From a checkpoint of a small transformer trained on Wikipedia.
Size: 14 layers, width 640, 10 heads of 64, MLP 1920 GELU, vocabulary 50257, 90.3M parameters.
Architecture: LayerNorm after each residual sum, learned positions, biases.
Training: 1452M tokens, 11078 steps.
MLP neurons of a small language model. Each row is named by its layer, matrix (up: input weights; down: output weights) and neuron, and shows model dimensions 192-447. Each number is 128 + 24 x the weight over its row's rms, rounded and kept within 0 to 255. Numbers have three digits each.
After each neuron's rows, "fires on" lists the tokens most often at its 100 highest values on Wikipedia text that the model never trained on. A number after a token or word is its count.

L3.up1498:117102068196084147115105059115133115110145140146097105125138135139128088116121137135103119192102162113121141143133139121091147108104152151163111085126097119166137087118126072138140150129134146091129096136095114125139128106070127119121127123113138107127123129151081115150120117126145098120079123114118154164101128132118166113130128114121151150154136123121138134128108121115152085087156191130086137118127141166137144118143097142131156103146100123101118138114147145142087128094173094136096115103099129149115177142114125151132169128132082113163128102150114118109101148141106088138125170095138153111127108127141081139105131176132108109155156109150143123125144138142104147103170163154145105145112139149132170101151112099119130147131143124166131104153083120136146105118138126
L3.down1498:100158108137094152093156124108133146130141180144136089124143099093154149137135160143132124143100134174135149125119123135144097141092106101171108145121102126130142121097076129132133127103104114125112088111061156138160123097141155154118114105107119104119126141148109121097146139146086072139152160104094116129168109173135124133157140090159146128125153128112154102139122135130146088083099143129136153132124105152138160148148102121126112171148176156113087121107159116136120123099158154130166120125131117132129181138111148143120153165137117162127123093105119163120107123151171197148091125130117138147131084117135120105130136118068111133110134129163151171136117155137113136134168142122134131092096130064140105113177091116127175145107106106132163133173141114111112088112138116
fires on: "\\" 32, "mathbf{" 16, " District" 6, "}\\" 5, "'," 5

L3.up1256:150071184144096131115095094133143170121207187115147114148126075126062081119109139124110140148130099122109157130126132104085120114163121126116128137101107088101130151115125106122094186128124101164092110115153123090157135156112132171094158131117098128140106117138143088137150127143128127109116127137140085127110122085115138119158112122103128169139101111157119141115154133169099121081115166081125101105127181115161115155107133115161094162113127165105099118138165126122116167142116126092120169103089138120156113124108135118148165145123172096149159142149138106125164143144132104125111112159160138094098134129083129162156095129129090159161169115140137163109087157144160128103108118149104095158118120102116113110134109169123136152130142140122135200141092089087148139130125130
L3.down1256:109108113098116127150122143135104117102153138135134124126141112163082120108155143157053089120110154178125128136149156157117135188147125136118119127136157124102110156140138102107114140127131160123095131124096127119094094119184104154126130117089122123119138114119138135074114122123123101153120112143120112120101110047120150127164077136124119074118132117136155160114133099102146126115133152108141132151120111165139116092063099165156125121067124121161118115142099141148111128128117115137136147143099127152141164137153114113117068126114125122121158111088138182135122166150148122103107166140114100101082084127116123131184165096112110155139146171135146132133144118130092121183156127112142098137120139134137139131150178126143153160128105102148162144093170132148127115118124120
fires on: " who" 32, " being" 16, " be" 12, " When" 10, " as" 7, " For" 6

L3.up1366:123153123121113116079111083127150112097148097049123126141100099162115136124137129114138123137100071118161124084120128129163106124110141128130103148111104151170119099152140100096076130140154064105148134068091112118109140132105110151140101144116145136122132168183125140131146114151142100133144086129111149114158135145135125171138127102089149111097144180150156102116148114138068129145124135145150152111120152132112125101072116110157115169130174133161135148104129116136181126117129102154079101159147145136126146140190129125109172139107117138135152118125147114108122136136149122146128132169118086112135138082122122097074137117140130130121141128091110127118103122111143168118128125086146145123118109159124106141115156116079131108088093136147151130163145117118136081141137166
L3.down1366:087103129141167099125163162118101109110136121147112142134110143073155120114105116129137134109109110112129145110115126137143120092173110088111146079082143114113093097083132137115122152082107152120087133143131163155119124159105139151119120106117108205132138138059103121109131103129119103110107092108152124147124131141110102158079103174115127149116116164130132100112175126157134085140127144097158134116140149107117118173119128116131098102110138100124124137115130110154122121148141101154091096137177122113113122151157197169108105120123132104124155140103152116133139114158076125147107171187142136116101156111092166102102162157166130152168117177126144116118127139133144149161145100132157122127119156150124141179089122071108140120127155155131132083134200108119134094187149109
fires on: " down" 23, " along" 18, " only" 12, " over" 11, " below" 9, " Under" 7

L6.up632:141091116124150206151091106133118175088160160156134080136148177129109139134091103172120132066141102167123135127139091112136143079142153099053159163104130091120147137142089137140071107138132154101117121140091130148190094122162110128110169149073095151120132153137150118136148115153108173137156127152111151163100128082120112118140117117121107133128090118124196109135124187131102117136150138102125126137167158165135156148149143123122098136141124121147123144090149138133105150127152147138085138141093149107126122103130117120108110147119101108116140140121095106133153129123115093096173192125174166132118135117100126108117149182124117139117142145118127129111086117117160161116132123064129126126127110126101155158114127143135108130115111162115132124116105126157135162131167107
L6.down632:105126091124115114120145162130139179114094123128132105112122152127131094134101141131070166150130178122133134136094124159115142129081114116131164142106159141131165129122105128151116109122158144151120128112117165139132122137114126195105099130120145122121129116143133161102107101120103135103121145147118119140139175071109137111091139114101134116119149134144104126168136123155123128129111144107099115164096120166149111143100141132175125120155132189094120118126126141095136148175139103155160130104081122113120123108112124109163112116110137180118116132164136138109124134091146134099118164113118157088125190142131133096087068119135125146147111156113110129161117118150139157145123146101114116141091116157134142148110153117126126098139147113091141122118120110126095101143123149
fires on: " be" 39, "(" 11, " as" 8, " Co" 5, " Ex" 4, " being" 4

L6.up1182:102079193084155103170193162135090124108151097193102140155079144135128133087080131138139152137109120116123105119090123128104139119182147158140098117123150118113115138135155157160159138121145114164160160109099130156064119121148153162141147127116126118138141125114151110145104140081145117122113162153148142143124148116117106114142105112141116133085141133093155203119124139159109138114134160079138107077138075112163126111118150115143120185118088112142124104150090103077135138111136105165167161115127150153101141140145122155102110090154113107117159148139143101108142132146144170191159117098149127141133127109118148145122134112119110106113122109156131137140113159152129103125122147147155120108101089116094122143113114158127117175161151135154142088101150147109174144143170115
L6.down1182:117189200120108114090080129150123128144152147126199156180119112136103186169170140145116144108143121169122162111158107118124141154160104127168107157114120108165104112145143075135104120119135147166114118125132146119147094141100155117120137069129118072119112116109127188156094106129117154106135126165107136147140104115149114147103111146185187084134152169097091144108136103121143170148151133127141121115155107106138112168121091116133120172121153117140141133165139148125143130121109138110131116133120158110154079098069164096125100102158102130132114142184113132137162114120142146101121095059136124139087145102098105189156154128116107134120151125129130150163105168123124135134121148163123137147150109129107095132087119096159111155103151159131123082142158116126136098087156145
fires on: " who" 26, " have" 19, " having" 6, "he" 5, "ho" 5, "im" 5

L6.up534:142141135139099163094212132163131160213139132123132095147116131103135128144138153153083121158157158117129100107134111140106115143093146120138092143082077132099152154151157153081112170101177120081141110112116121130142131096088139100140134168109134154127139078126099111100124118128129149102127105161147140143112063100092144154126151123082113141164161087118087133101108141140134162107115130118121119114114119130115132125105058123126101151139076118153152118116137177112111080084126099121142116109165132116135158131121138120118096127148129150141146125157135128167082086114097093154098145117161161097178177133110119098119149078168133115106132124098152154137136123198157175122120159152132142089135095114190158174163146131138158108140146156129126096090182153115131137103123155
L6.down534:099161144120104174088165110093150137125159134100126118157112111112126168175118138104132126151106138120099106169167125129151149116178128126122162117109121131153139125121110116078055139082144118095121131133130161160115118094170122155171108132115103154102178144101143141118106131114140160130093106156121140168163104124138200143146124138131096112148087146130115127100101116141139112107120109128127179138137141118127147152156111133080108112116153153128172136132116126141171128132143131136125118136143105119099149119148143152176128172151158085085161116163095082135092124104139143133120130126116136173135133129145126097125087097102144148127114115112104105153111138080148137143115106118163120131122152129098151143126109102142107129079100135150118128090115130142159173169127140
fires on: " an" 87, " An" 11

L3.up195:078112111127126115133157110134138167123124144136109154103188155097115103130161141130149144164090167130104159157138099115129106117151110084150116138132127152087146114128147113115089088101091102145172101071094135139185102131130161096090146151115125116152131137128119121106145163107119116067104145135138158160126136111178146133189112163107157161167114138098153173073125109106127147145088133129131095138119111141139186092119128129139106126149128117143124123152157153105094110108166121116105151123120125156153137129099127191138119095120139120147145129151142086139171121107137124131116080134137128120154122138154082158134155117143120131133136162147118128089126163169122116148149127163145134116119119124126167123058140132167116150107111046077114121083135110106147114116125142
L3.down195:128135124147137123133164149111115111158140126160126162154166121158138159154129082117133132143121131146167132142132082146163112141137084111099132144130102118156146160092154105127129130108113173124148124092128178133144124138100116120117095155127114154126147119113099145146108159126112109123167133141115100161153139137140126134130140133135124106098127104141151080123137099110101142084128150129142126138122136134110134184073137088132112130105130171133150156129120119101161147170146147178076081154130112134153076135118136154165081119119137148132098128141108110179141143119128094099161199097110133047151096149133136109102131148161074121144130095190199108121163076109113125112169130116130136133142121150139123147098145110148117155148097166128088130142167165123115126150142164
fires on: " order" 27, " 1996" 9, " class" 8, "unction" 6, " 2016," 5

L6.up809:107177141118136144151162193124103182123147136196111091107171112107129130127152102128098091158114089138115163127120156154104145130123164147120122114109150107109148142120107114153117138111156102133148093100125110146121134148150158115116149136161136148161109136135087122132155116162134155175123150162163118100114123145124116097091129160150084100114139120143123137107167129151106158124126107157152169064112139082137162180116169132124142121148129093150139132132104175173133107095140106149091140151149140106176125132144120135104119100171130148191125137095096148103147117138129141078125127155078101111171097162082119142122084152126104138141160128095143103063110166164142065108109119142136131082155132082115134134152164162145111140106123169158124143114138130142132131111097147
L6.down809:106089102112132144111120096155152144112114072160160127144093109145138175140146171161145131091124127114104120112126140108089126117117136141127098138117130138139137159142087122117087130165132161123166143163116090141119097137094105111118103148130152129146172140094114140133151108119106140114147132115122095153099149129094154126152127104134135118137148108144164106085086124149100131140140142141146143141117086133112119129127095127097106108165140135153150100095098170158124141131133139153091130100111092104109129148134161144093138169151160103101134095147106121096137152131156087142104127120117145161129090116155187128090133123114130113145091182110141130174109163112136178180144089133210143141132129136148122121156137116080080083125106186056123149136149094094171122099079150
fires on: " K" 13, " R" 13, " G" 12, "h" 8, " National" 7

L11.up949:121141130146139115092109105119127146110135125110119117135154074096182137136076126124164137157116141115168126135138147167130121134126187109152087111134122125156110128143141110139107118092127169125113128068129144119148139119121137113132115114098110133077097128087174142135141136118106138127141096135159166167153117136149131138129124085119115115117117134151101122087115106134126166159114117151141124126090068126110154148149129131122154092122133116131148089103132161100141083145119151157124123127167081161147111104150116173098144141144094127125166140132116116153086107130112150147101137117116139154133173133148095129147097127146148118177122108065108116116112132124155129125131086097115122079152123128100149137127125109150126142114152127121101074128127117108133100145157122
L11.down949:103125133121084146148132121156068142119139115118078129128109116161129133111134128139098108138149141132134147123131147114097088118122161124133123168112051130137123102099127116081139134092143095107156126128095143133107094157133130123117140145131100148152132120135151099178135103097165132123069118126154102108127165155118179127126171167104139131125137118142154153123130112136133098077140125133120133114088113122113153139170112094141074142090150107163114183121144101155124084177137102116122146131111096148153132116134146152133121107127121112129114131150153091110115109115093157111142135091153134126133136123125136112146116138144129131093103155053163094089100091199170096084110155081118189174134133083150128118166149132171146085109110128132149150137177143104134122114112155
fires on: " an" 88, " An" 6

L3.up1853:138163145110191103102103105094183142157137111132136100152132099127157101122136108140187121162154098087116136101130105096124115121091092142090105087119132137144124169143088122143151196127127108110125108152128088144160115117097134171120090120110108077137109101127128129151097116139139137096144129116106091163158109164126106131124135113082129164136108116117098141120135126143090122068093097146084140091069113143115127109112110170150118153113093108168118146158164132130083123139092134166144148114118125125132118137105154102135140121119131163129158113151157114108109117106152111153136110125154146119104063137158113140151114084086106136132163109157147103161168085146138139107107133111119129101128140164085137115145135115156166137101131152125137129119129139174146117108139125
L3.down1853:139189095112114138122158119089159150111130155129088100122120109119144100175111135098130106129138146156103093142153137099152128120104140059119109174106180138148102068109115154123127078162117150100130061105138154120086116125141141149105130095119114159186127117130135102165117114170174143134126091113124089142141117139098113094167141126127117131142137116185142116106111137134140121150148144151121133134130166122119132166111174177122160103125102150111112123122114100147134135134118090133122144146111134122066137091119146144146076087125171116117151084144156116147113150117115105099093117084127148108156155141168162157131133109152168116114120153149105155106106185128137127138126102148107130133155173115155168144137105160130134146101099117131109134146139146130161139150176121
fires on: "as" 61, " As" 17, " as" 16, "As" 6

L3.up974:115135139057139148148117145149113133129127122140149162083124123094083122116131131162110110140127159123138127164110137083124112116151136107126113145163143131118161147075126106059085096161124125123144131167119121144147170130092101162102148090123125158144179170137106113132108108161139118099134123133087141111110132147150121107128118126140176135165123133110158161135064134131138089149099175136111118082154114167136129133142101132138106123167130096105149137110125165139175113123125152167127150105129153139155112139077142152120127112138128120142133100136157137145108065103125167159167150156111161138111121123108143171069173105110102101142119125120145165149143139142101121148116133171136095136132122131171147125077142183083122129107108092096162131119159115087121130104106120
L3.down974:116130128081115108115178139127150129139171148107131153101124104130080133191121101135122137124133158120139117084143140114134145141141144089127184100149166084109113147099118132099105165101119085136092094136130095096164104122122111106123135117140105121101101120142119106122147130136092130083145109084129151149131132149103149144124106142139099094136152144116096116111118109129164101131090151132141124108159131121112109144150071149144090120151096184129132122095086147092155075101124086128139170128111105130128134130142142155155109159116094111067097146126094124096155161118115133106118129135108134106163182114153115131097103140130148121107125120161107140125114108140101152115130131110090108092100163152151135140144147136117167115136107123115128142124125151159134120077144148
fires on: " by" 95

L6.up402:098125120145119148149155147137113121169086156114129122114131156088129131084107140127151148135155121088137167132140103121099133138078145105111140159180089111088127130127112118106142112185117160130148125145140158102159104158148168136180132129169147095159168114103126154112127138097160122133137158138112129158113128127120095144094118083127132103104109155115131189108113137107148134157126101151095119136136149230175099106130139130139136136146149184133104145116169116104098100106143125113145135112157128101121137140108105140142145166153104094174094129153153091158094113133086144113129135154083161131151108124104109153103162127139145126160141144105134163123113148149077097106139121113140118091099134135090120134152110140158149116135102129119118126139185144127068128139109107
L6.down402:121166086164145127111152107170122126136166160165158158098148122167126158129140122148076096143115170129110122101099101114159127118115125131128089123120118107134089130128126148129101132166145152123101110180135135130091104158195130200121107145111136112083131090104106154112151125106116125061104088079106100147095128103127166075164098146098137075144144126141181146156137094155102143189132119175131118168125098106126084145174114154118107157161146154104133121099135109098171136154080128115131138148152132156187145142120179177149119177131140110119142149142147085140117119130139131090098149128100107108142107122124167176120131135141118150132134131124140122125140134118126117153100172155157145127105105158112097138134126115153136089120107127130142115109136134117120116159188131
fires on: " in" 58, " by" 8, " to" 7

L11.up798:123108107123141100138123121124161133139109179144121166158145099137116135145132160163117092116132127080145139120129140159124140129159116123214109100132147102125129177091135128156147131112106123097139108115119147113135080127139161119162117122163141117125117149138145135128118169097128134071128141117103120122122093131165131140088162119156123118082109116159129139107079160087154135130153086136122138096163144197142147141083120129124157167093089120127144124111135145123118101111125113177095157114144157124186152107104110182111146119115153141159148136136121066126128140123123116178160108140173151074103134119128119125118101104122120113121194145138129138089132101141157137147122143139133113079102140142127119110140107135151133117188090104097133114098139144079114119137125090
L11.down798:105132076133127132079102156174177134158137134140120159135159131122105106124143149104138128136179091117113137147123140168107142143117142118152106099154125139137138104133140158159089099119146113076126173121122110134120119152135123118161146162168125086161133123134173135151135125113113157109121130126121063128111119141124172120118111147148138133125128074177127086128134157067118140146135101159145154124130127181107187107127122124149166159130122122117135184134153132102135115080132134163148112127184144120150136147134095113134104113134129116144186144157124124151127135106077115154120097120137118086100131119154136133105120093146170111141151117162093133109097130102149120149129135127118120073075139123148121104117133144153175131189134075106149142129175113106089071190111087
fires on: " in" 55, " on" 12, " |" 9

L3.up1539:155094132133136148085143116053127149146135127160082134128156159093114109094119165148104121099138155076095140130122112056119135085126126116109117122114180101139134117154120124124135187129170145172154171103152127151118080151120170133161157109106122092171156123134112116156106127142150138104153144177116177166166114142128134100101154111140143098120145129140133113104168087117138132154127138108144112114099104128160169098130148078154126126116128149159132163145109149122155132126167125126124121136114079138114146111144128138155126162109119112140135148158124102161121150118162120094106134117100140153092158088100121109088120064104143092175086112138134082137150122109142118117122157127120149135110119121106117113119115123099137107150133098080098108143112134127151156111116133
L3.down1539:166128136092120145167144143133118159125156118148102124124188149124132101110135110122163153150129119137118158139140139114131124108129149059134094104103151117139113132133091148178072131140138144107136111186110113124165122141147178098139090132112102142116065161124123122084116152165158121146109131125162130121116154114089138168103131127153127104109109102145140138147172152115139171113136117178099132145120164168124130148133140156087132114104121114089122127127097180149106153155106134113156164161144118149142120138074131163163114120142170136073157117128146132152118166176105124169137135164133161113119139167107146075089106200127091124095154124134123144150106174131124087166130086141116107142186148074170117108088151101152112109095104136149127105125181114125104126106125107
fires on: " former" 29, " Former" 8, " original" 7, " mine" 6, " anniversary" 5

L6.up1055:094092125143137128163140167116108123091107149142119139142119176108139128152190126137126120111112169107130104106138127118125128133111132156101101125130138094146091115096130155123126155137138117117128131104136112101160114138150145094093185083124132125089136137146111109128147137158132126124108150162116165137119135154122163152106145119128156185102119115157128137157132143125100135139128169114137159112150131124134150124165134130125121096114118136142158118134107131112122155148130169140048094126161118134145119120120148112100118113144158142099133105119101161149118123125156092112138120185100159142175126152097102116118099141107118138186135092137141117191141131149162098080111191150099185132150104112092080081163087149134135129159155138120166136120126161176124137127152150
L6.down1055:155162128127108104121123085170155151143198118131158141146118145154129108143080121115164109175142144126149127118115085069134092116126111136133124146117129141175133092149107144151115139126119130127178116140106177138123112153133100171142138113103138153115140104102161092126133115094103126136130127118113149123136158126111130109138125185101198165193100130161149115143108151133146127107149152122129155150159135099114140138125114137082137116129094108091070115103138150121124124158162103137109166132172146132109102111116130171141158133103153178127179119142111148147087134118111096170131085105143096145118096147129118133135131122149105140121106150105106124093138120151080121098098127167062173107126101100118134128095093152143158148116146122106135150082139122148119134117130072
fires on: " &" 17, " Stadium;" 13, " and" 12, " Hard" 4, " et" 4

L3.up323:139089145112125106147095131111152136140111138134108082133151068146145115139115152180124194168162169109095121110095130079112117147122145124166081103121104121106073133136139153146135132119111117110110121077099115121132081110129102169135152141138121118141136135100103121103090169106086105106114166148155126127120166131109118129097096080122128096128150129087154142161103143128118117109142134101110140117112104173080169161135159134076121123125099151119094170152123137114127096105137162113134140064149157125142123113166087153157141137146114145154153133164147155049128168110139131093105141145116121152154148114162105153115105139113092109125121141126135138125135154126126124141129166120169176131164166154129165146174150093157107147081121132124135127095151141145145149103134143
L3.down323:128121095078124118102098148105098127117126100116130110146144069140107131108158142129139137123138137084137088148108131111121125170138118141153158145124121126121105122163085121140153127091118165097144094159106080127126098135171085140118154126170144125176153111121135115099153137122141123145141151130127145112126159128101113114121107107153134076148115132115135172155141184154161126151072144130152134070100149138110169101131205099149102158133085109148106137118105137149127123132102106128140135109113153126113158116160158122141132136109148110145153097142140138096104154101101145098099148168153115158130121131154140103141156110144114150113151118173128118138115126127113099137133141148162156152128127180127143113102128101163076180114155149127117098132185120108126183160108083
fires on: " can" 57, " To" 12, " could" 8, " shall" 5, " must" 4

L6.up1528:146124152126172113132146129123122116132127142150159160116100135158139114136151145129179120127131134070147139116126147147109140150163125096120129149125146115106132088127093126129081141118143150169128138154143109151126176173098123103140112139108143094115146120082147124118172117131113118133158145097133124125137124150122107118115156142155200122122150134108127146119121116140152156115144094135071090119129098103154108154131134141134120091109145163102097115114178130128151101098103156142036175111156134113097118135182124090149099144177111118124116155134170114145130110130143118138086106131143148121162121115086079099135130166147121113135116130137117135119161127118127103119123121136149140076151128153115113145128151117162135130140104156123097130114086136136100113126115095
L6.down1528:119151121142151113121100113185095133142132092123103131082113131138142170138167169105077173151085127141092150097117117139112141156149112092112126135082113101168111163127089107105130146140153137147113129109134176151152169138117146110110115106120100129124188131132120110110127120107136114067127144114076100116135134139164149183121083123123161119158144112104096157156144133166158122127093131166102120084122119102103132139154103145123093135140141146097098143087150145119129124113112071151140087122146128144114118109162130123104129100127129145128159158158110152147095115104129153089098128093124094131156115130125121113104148167099104135174101102091130105134140129102115113107136112180126121116110121149162087127119145136162168098125113155136108124097139150096112094110154128
fires on: " with" 23, " to" 14, " over" 12, " for" 7, " of" 5

L3.up184:122121188128135131123117124128086147136126089151128195134136140111189162095150147107137135111181164134149150118125135060144129146122118153100107102140134132106114193141117166111090084125140121153113136100087138131125109142194140115166134174113112119135166141158094158128131149149102089167136137143148100108075130150124106122127145139113121100107157132143041126100144157085143154141112134160131140108085122111162164106143086115134103156104145104169130150114098151119103098149099102146120139124111097156104157122104147118166098161126115135148103151189109114116072145153162153152120162120063116152110135173114114144110113103084169124151133143108138080102134111153100116163140094097155121098090124142108147129116156131128129114109125153151145125158144133115105130131089108
L3.down184:134129083097126104108119129115086130138102108148124159080142126128165084115115155120120154134092177138142129123141135104139145122166140105113133139119167156147134129118138124096129141124083151129140119083122125106117104124118131122133123083153082135116173118110110151160145145140156100088085123119112115113130154072131144124143154104116129110141118141122145145099154158167115149100134159124140109148122112145113113141132122131122111080126073164114124109137149141121071079143124104134110118149117109148112104136099168157131130135120078123104077132171140129127075118134136115149134126155132029115151142160139158129169095137130173138140112103094109122118119146148150098137144093092098122115121143130110105095120108151163129142083143167109096153060165132122133150150159108
fires on: " former" 30, " Historic" 11, " der" 8, " den" 6, " Former" 6, " Don" 6

L3.up230:098161141122107137140111183099191125135134090106150157177105105086157089134135109153117141097127140085105152122164130151148143130136149126110103153071163148100147159116151174139073143135117100069129165145107106147133109150091166137111126084098122145134127130126131150135133109141104166087120100141151131119139149148116120132142096094105122099162120142109137092113131124140125148099183179142114136116128184122149149172153082146167123128072172152089137167120132108125113180146137103137102166157131123111094067109163138142163133172136106176106095126118112119106134113126127162164167160161122145137082135118124125125132115051102135136102097149126126107133105134118136134127113132140115119088113158137097163109160134128126113106124134093076120116088131131148112072118119148
L3.down230:171089145159083141139148109119157118132146102130108141156119112084159085201132122129165122150072161118098093120151111149123150121113130127147112134150132104158100126115084117153119156126111159151106139100118123087101137113112134109125122123143108142135110146156156112162127150105109110140143112103149088127146131133154088088126104127112118149146093109119135171129129121080152164087134089128112117143132158171138142152095135120173124116127132100142110135120141047172109153141145098138135140097162117168119177132131118094149127114071115139108129130133115102123132111137116193133090148139128129144124103147139100142138132147137107163113144137152106127147120131112150093111133156131086123116145154178126145129165133152149061131130132127075101153094149133150111096107131149
fires on: " as" 90, " As" 4

L6.up711:097080128109118144128120181147115138107113151183104123147138153116105173102155101130152116120154101126105098101096068101111118128138070111180085117100138132122168101129087125132112103102111170115120136124145161109117143144104135127152119125129124107100156109099103135150134109142092115122154095152119125133120152125165146104088098145121099137105136163144088041131124119186130120070144135138101167079113093153155149138113146118115133127101117102102181114144162114153147105120180091089119069100127107093123117142118102152122153122119128116128125112127147138119134134122153139073153093133090186090127101147106135123128112087101097135103136128154129123140122128123182125108112121128136137079126115161124136161156145153122125167075133143166118147153117114128117141095136119
L6.down711:105163159170135097165093141086120104106128123113154106117117083096122115184156162099108081137165095137152175151112124135128096158117102144103148118125132169143121118124100144055130094129140115120109136126101161152122112143110138176143123118119113101125128139107161150152120142144097126107112135161125093094124110101139161163161133120117126146167154110165157122127085127106126101105144123117138122101142114157133115171165108118111131094118193118136118149142084108139125115142107153114120158107132119183083120101100140156175149121157098139208118081123149092116139137121152143166129126128129100171138127124110148126137103164127148136121174108121157130101099158150143088125117151096146103149114127159130131138161122166102133156145090119147117173134142094150160077147115096
fires on: " St" 20, " K" 12, " G" 6, "och" 4, "G" 4, "Col" 4

L6.up1181:084092085131128133132131114160081157128106130125084130121111117079118152135125136121127152065095140108143166165144159144114172106134126145152142120115136111104089105109113126123130113163175165128135175078130142097155140140090121112154121169165074137112146122142156141135140115142138131121117127126143152171132132141104108125119163124104122136148129089148119139100110162130133127093093176149158121130103135158081159083121167116124157125132106117121160140125197138057138097102055140136137145052140116132101122128104124105137122119152100145117099143188151135150138126121095129112140131133103162119163115127130112130163124116113145100110120124086108110148107089144139152164109100118099145162133133129122138170133112102132129146118145139093099140112110146112125123126134112
L6.down1181:094155120134101135067150092136127137123095084166128106113133163090109119175088114116148105123126112111166166161146149153147143124178133115101117141104149158102081139121096084103156111179166116104176116118129122118160113118139148132138118141182096146085126150128093103160155159122142128121113149155129152113163124135172115091141104102119134063160116151130124136122107130104142138112108155150150091137120140143108157104111154118111088149090082176167115116143160150105129173084166123118141142122138143133123166134100099133102104137166151146192103089137124097166136125137127102171145110152117145119151105155116092093139155133104112157116172155099122137074125119143156152107108168132123138132118134092121168135124130126202143119120122117148119140130108102105129098149125138
fires on: " part" 21, " years" 20, " an" 10, " half" 5, " year" 5

L11.up247:096123123128147084113129070152139146085181123075124149158141128111175118088119140119122132186161094159141119127107140144102143126128123100136104127156135111144138131165097101137143144144111121135163117133091120127157153110114104114119126112095143151147112108131151113122114111133133153154130107144120124153139119097158117111163159172102099176139100131106104131120106141116137125175126139132130086118136098135124102121126127151124157160103112157115115080151135088112099114174135119102146150124120147108135146117135104151147116152130121144123113107115080145120111132153099154081120155143126137135182172126140062115155128105164131153122102107105147097159127159092150081169092161157128122116148107128141157112151107123128085140133141134156163123135110147116103150099129118
L11.down247:134155156113111105095110135107106157184139129114148113113130113100141142130131082164097153144117142122164110136128128144114120137105093120096095119145102136121124141124100115101141104120082115136134177175103114116127141164117148167110086113154144132162129136152142095124138115093097093120151097118139116160138132121144160133102182142147128097110078121099119155144128139132157135105138107137111121143130160098140127175113104108117104171123165149129087143105112159176120154115068126139141104121147169118141110125139107156115114140137106159135112127140082095126109146131122144141133128105148117087132126113119186152106106130108096123141140128101118164127140116170141116139115105132165102111138119104108155151106159128102088140112125124119148140144098112148154124143148120
fires on: " an" 46, " No." 5, " \"" 4, " [" 4, "(" 4

L3.up957:116150139124119143160101110135117152097133154108179089146081118140131108106116145174120102164117217109113148126109126119113135103087114134122093104134146138126135139122115124119134139132136080140097140184118166131157139169090116107114152153114123116099096146177123085146111125099119161137113111123115074130122093163136112087140107124104126128149135084159160144104138111102100161113154149067115110123123135089139156174130098126107130119133103144151160129149149083127136158147103122113142109106110111147145096129130145113158146153126163108081171158116152115171137140150150122160153173107129108146161183107121119123134132106112103170093143168137107115101134119110147155094136137147134118134170133192113125130094149106092122140128118116119109163061115138088150111097164142
L3.down957:078108163150150100126146147135140105096135148126085159139124133140150114153125128156144107131113159144145123141135116142138175162109112147099146099111139141170118152119149132122146114115133129149092110150107109146093127112145084117123142135110115214108109144157116158109096103109107137158115149132110097150117120074090146127144123119075128129110126128115139115086144130106179124085170096099135109130110154144112140150133101078116136138140090173118124104110111162070096162107141104127146115079100113172128151093122111129115138161106141135097139108083125136117175153113120119109084162152145188112102125147130123141169124126109081139120127116142162069099106105103157080113124126100165121052122136179113120106121122165113138146152105106129132146100135124111126124106126150
fires on: " be" 30, " being" 16, " included" 14, " include" 12

L3.up1045:116152130136103106127119100146135112076092122161143108171096124108126165096102112078100106132119120141110100093103125133186178162170095140131099119137149144118127082128114127075099103113116177106137141120130148152122102136133144106096138085141119116128112157158128132116157091123083126133124134142114141133126129152133073134144130146127140124141151148122114138117103097092124130122113147112150151123140135134127171149087113095122139160131109116123148067141074131134108149130167139103115140142155126092167128116068103155117147147105110132179126134107090062147119170136083133103133121138141140147094113112105133120143096114162098124084144150104168126108145104079124134144102173111130080131116104133137141125100136193147139129105094115161109142141126148116103163155160120
L3.down1045:112153158178138121149138136108101077108098126145143141093147116171124126107160125102176140159116172143120103143145146078224137180124122101122127110130102169100127087110144091110150127130089154117137155138130175077179076085148141121163123111130166112177122174141138136134121113115149115148075147097108148128139116131132164148140157163145097114145139129101168115152128117172136119132141133081121107080158113172124141123102097116117136138120161123172137112184119152086126144109144155105134127092169125084137115156155063109111117128126110125094098134107082130086119171131181164166152091113105109093135119071149133150100130117154116088084106143113115113177123126111150097147155146121153094121117070130164144136145149154117102124109143102141147103137108122077135152136111150
fires on: " St" 27, " St." 8, " la" 6, "-st" 5, " TKO" 5, " René" 4

L3.up1910:117101117122170143051132169101155132126147089161132162132160139133166113159159108103101122118120223154135138095122087130159107124126122148126091102097102137110126122104143168109132130119130122081133123147112112185120130119116082123115144125155095093123091115103108129079107178153135138144186093168186120133101118114139146132137130104138178101110134110166143123109103128101138127138125129174104145189114139098142150094148085129093124137164107141128111148126131137131104100120086157135137141127136062119144115118154110101120186144150094139087112149133168111138146112114117155118162090156122138106121113111126152086141136055111115098180109107135181163113144165125126149135100139107104092104177117125109107092109124111120083127088109136098143132142156118147149149113085129
L3.down1910:150104114118143103130157098131119122091136141155096137105130131119123162086088124143147141128118119073120145098134146127173110108117113132117168158161137128131127102105087116130137112178135137139143133146094138140163107157120140107120137149122126140142142162082130111124164132120128134124116161126094116127145142121154174110177104120121121105078096107088140100140158119120092122168086147079120092122123129190182126122130145161116165179121123135125144117125148141115113136134122115114167115108118132163134180132138158137118113151130111099102141154125117138125116105080119095111133151136162113140158088127109158118138071187157124131085109144109113175125119106117123140142162088150118136103104152170165125136121117127122104143121134155167084150120116131132125109139166102
fires on: "2" 16, "9" 12, "8" 11, " code" 10, "7" 7